Weights of a small GPT-style language model, trained from scratch on English Wikipedia.
Size: width 320, MLP 1280 tanh GELU.
Architecture: learned positions, tied embeddings.
Training: a variant of Muon for these matrices, 7537 steps.
MLP neurons of a small language model. Each row is named by its layer, matrix (down: output weights) and neuron, and shows model dimensions 240-303. Each number is 128 + 32 x the weight over its row's rms, rounded and kept within 0 to 255.
After each neuron's rows, "raises" lists the tokens whose logits its output raises most directly, leaving later layers aside.

L9.down1179 [108 129 152 171 174 115 181  56 181 169 147 143  99 116  95  59 116 142 163 105 145 121 129  84 144 137  87 113 115  93 115 128 141 146 154 119  98  79 145  90 193 133 139 132 136 161 121 122 111 141 117 166 104 144 145 101 119 135 124 111 198 156 137 173]
raises: " studies", " studied", " educated", "College", " secondary"

L9.down158 [ 98 119 133 106 130 102 111 141 168 110 119 126 206 191 160 136  90 141 117 138 177 144 123 103 175 140 128 171 163 105 137 177 102 162 157 102 125 154 137 120 128  78  91 144 116  78 112 131 110 144  97  73 134 180 176  78 109 103 109 134 118  80 175 149]
raises: "ped", "ping", "ding", "cher", "by"

L9.down1242 [176  90 203 122  86 119 112 141  97 117 139 148  97  92  82 123 149 128 178 139  94 170 208 104 154  83 147 133 101 165 139 157 177 112 158 113 100 149  84  93 144 157 192 139 137 148 170 104 201  92 177  92 132 158 140 124 128 144 145 118 196 109 108 137]
raises: " for", " against", " where", " For", "ology"

L6.down1030 [165 204 150 182 143 113 134  36 177 100 136 139 115 135 135 153 116  25 176 102 102 131 163 117 118  63  84 156  89 154  81 141 134 162  97 142  94  83 141 121 167  91 149 132 173 168 133 156 188 131 117 141 138 158 190 149 160 133 151 125 144  97 126 192]
raises: " our", " your", " you", " [", " my"

L9.down500 [137 115 129 157 108 181 144  99 131 141 140 176 171 125 146 120 168 125 184 136 100 161 102 106 134 123 129 116 147  96 156 117 166 144 103  98 122 181 104 123 146 140 165 143 129 130 156 117 199 109 106 125 155 108 131 108 128 139 129 164  95 128 120 224]
raises: " historian", " architect", " archaeologist", " footballer", " owner"

L6.down60 [151  73 114  84 128 121 102 181 101  96  75 148 180  89 137 119 102 166 168 179  85 130  92 158 122 167  66 128  95 146 129 198 105 121 122  92 108 114 177 175 111  60 162 147 143 113 142 171 135 105 158 156 120 126  92  67  75  54 141 134 101  84 129 129]
raises: "kawa", "oto", "ku", "kō", "matsu"

L9.down1273 [188 151 108  89 151 186 110 154  83 135 139 196 103 109 170 191 165  83 177 137  70  89 148 122 118 120 108 148 168  95 122 122 113 148 129 152 130  75  95 119 138 109 141  53  57 110 130 142  89 163 118  93 174 105 160 120  91 119 148  86  97 171 136 126]
raises: "ler", "ary", "rin", "ule", "illa"

L6.down144 [ 94 164 165 111 128 163  70 144 144 122 140 108 157 198 104 184 132 155 129 153 126 104 130  98 164 142 101 107 122 123 168  68 158  93 124 112 171 163 157 173 102 137 138 148  68  52 117 101  58 158 102 113 150 151 121  34 231  74 103 141  91 172  98 100]
raises: " by", " during", "]}", " since", "via"

L9.down128 [130 131 103 110 131 130 100 178 137  84 117 124 114 101  90 118 162 116  50 127  84 167 143  49 159 136  96  80  63 209 169 134 182 146 138  80 193  79  80 156 144 115 122 123 158 118 101 104 125  90 206  74 157 140  92 115  86 143 137 145 121 134 179  95]
raises: "ible", "ug", "ert", "ib", "une"

L6.down360 [147 146 140 152 112 156 163  94  93 108 140 124 117 136  89 133  86  93 165 138 203 129 129 130 111 123  91 172 145 109 120 101  69  58 123 178  95 126 100 149 113 154 121 166 106 163 177  63 110 149 126 140 141  93 161 187 155 106 115  72  62 127  68 203]
raises: "ians", " brothers", " figures", " sisters", " producers"